config.yaml
n_layer: 10
d_model: 192
n_head: 6
n_kv_head: 6
head_dim: 32
d_mlp: 576
vocab_size: 8192
activation: "squared_relu"
norm: "layernorm"
norm_place: "pre"
norm_eps: 1e-06
positions: "rope"
rope_base: 10000.0
rope_fraction: 0.5
qk_norm: false
attn_scale: 0.177
bias: "all"
tie_embeddings: false
parallel_block: true
extras: ["capped logits"]
init: "trunc"
init_std_qkv: 0.0404
init_std_o: 0.0
init_std_up: 0.0404
init_std_down: 0.0
optimizer: "muon_variant"
lr: 0.00613
beta1: 0.93
weight_decay: 0.043
lr_head: 0.00393
grad_clip: 2.0
warmup_steps: 200
schedule: "wsd"
decay_fraction: 1.0
decay_shape: "linear"
final_lr_fraction: 0.0
batch_tokens: [8192, 16384, 24576]
seq_len: 512
doc_mask: true
train_tokens: 110000000
steps: 7053
dataset: "wikipedia_en"
MLP neurons of a small language model. Each row is named by its layer, matrix (down: output weights) and neuron, and shows model dimensions 0-191. Each number is 128 + 32 x the weight over its row's rms, rounded and kept within 0 to 255. Numbers have three digits each.
Before each neuron's rows, "raises" lists the tokens whose logits its output raises most directly, leaving later layers aside.

raises: "nce", "raph", "ices", "age", "est"
L7.down147:150157119170084168100160141124115118144118128129127132125187104112117138137154078084100126106152139099144200101141118140085168102129096014152177090115129136167131072132108145050141135129124154176115113098156150136124128169176084172176125149121117110095137131112112129100184129122099183148113113092125144088111101113165127157117130125062081143155117165155129119147105107112141212134155135167129123138100124147068078180199185047100140116161135177073123148144105100114131147095125168106129119128061143141168108097108199060090120095208150105102080129137150131106196172144107165128

raises: " Phylum", "uring", "ging", "ordin", " Succeeded"
L7.down116:137152113153160125122122120175114112142142144120158109096121194156131138133129084163106137116136097090132140061128098016163105120153042152151052103107124114082125121123099145125187166100155107194120130128176167033096138042123103160156124119128155137126090131096110136150175118156116112164176127133052170118080105092160150135149198140095137139148168161127123152123120096135129156184108073190102141071230111118115163168132130096136133158131127174143147142163127148115181098121147113160209111116115105141142123139104128144098137109087113073125130135113137089056148131143092136128

raises: "ure", "ural", "ures", "uring", "ames"
L7.down125:107123072128107134127148127121100160117203171111214120107136138142091123150162141126160153152132152128101103130109195083100183161117055113156101120076123109167137110152107138123106166105052189115078144073126145105150093157163090165126105167158140182132166123103108106129193061163116173098138145158124170140098116047092099101134161117100130136109113091059113138128150136127136100128159155162107198072104107094164104125187209120141100139070162163115069140146145128107131167131152098126108161122114116134131057169080157086116076098154103108190118145133176122169126090135151128156

raises: "rs", "r", "by", "án", "ry"
L3.down191:136121085087099142119119127149123080116169063155113088164186097120131145162112138125083117147126097109086131145098139142149095129110164119179190130158075133130192104152081133134152186132088112134072203162136166194092160129069103086085085112131117121127123168122184171118092083095165099137149151146117135150118093103169110111079084113110136095084170152156128132143129116146140136121171072147156062175150115129139084167111131106126138182059177119060106154175169199119201164132098139150166129091090156098091117136147140111113147128075104145077180185158118170100154150109120083123

raises: "ey", "ique", " Binomial", "ison", "ery"
L7.down564:178151089167132127114101128124133098122126145092084120105086075143184159147154137120119102213041118136141127167121122081084143054124170180126101109141130161130162155115116182127162141141137156057152103118082102132116145187125118154131146164130125133179128062214153152112183077113096123146144099094078152138080150112123139126133129151210144134142028170146128151142113107111146111167120103180109133153140148119122108131151179120101102109102125087116107161084187141071101134149076111131157171162204078152097116128102074137158109141125126155109146130184160095088055137120089111132

raises: "ore", "out", "outs", "ree", "aring"
L3.down199:151122095149151144139121121152094163134120156101136079114142121117115142148137086165088160134154110171061151106159118098166127125176138061136144128182125135116178115099128147143145057095164145055085080157144131113124114179095090096181152053100117112134112058142088151159138175121172119170178115184083101145120176188179143127129155166127213121096109146092128096116158125121160107109135100122121113092109189153132134095158099122175123131139084122110112150069168145168043108157173122128160179121109152127166147111152121117088135140091157118130154119149074108153053145096018102133

raises: "ion", "ions", "cial", "ional", "ior"
L7.down475:129124165157102179103128137149149098089107109143147139173146139137092040085109105150222123144135092154174093141170136165150076114092223095099190105165092141122156086126158172105098064118131171130111126188151165188143153103099152104165164122132137102170089128184095106111135123132093111100112126103110127145120069117115172149166172131110117024096122103148148122129072112141104190161126104106109088062111124130080157158144148121098142152149117113091139165153111152121173171151142140133120117180089078162145175142115102093131130098114146117064137089193084154125122173150106123081

raises: "hed", "hing", "ified", "onso", "ered"
L4.down522:131160127111088151181111113098099102160155209105109118146143143095079182134143108091060107130131120143133227129174127118131126140118144145106136161119099126157117109161096135134193157139189114126087143114093120115126120138126174141121173187126138078154104129144071086151114129118108121128111141064134120168121138148096151099133209118168072094146162123083125115132154105082090118128115155111063159189102117130089120134153138067099194089181171150131114153131109157126169095043129047170141083133114132099118190118128141071192093171121088160134178091140183154096103088090123140157

raises: "ten", "bor", "bo", "war", "san"
L7.down556:137090128103042144076145129138097191121133145158074101096035123118092119146105113124136122078072201094153113156123178069071162114130149163163123172147124100112162098172155146176122144067138138196143038173139120095136133132192132143115174121162143147096097120135173122154122078127093142145136136157114160138187149123158114095087094147174143047107141175135093122089151155114140131112098144132148165135088048129123157082157154163182169094160124127169136148130132160109165097107138098117121095104105134157133108155067140179112140157138103047114117094174153148117131100109120160151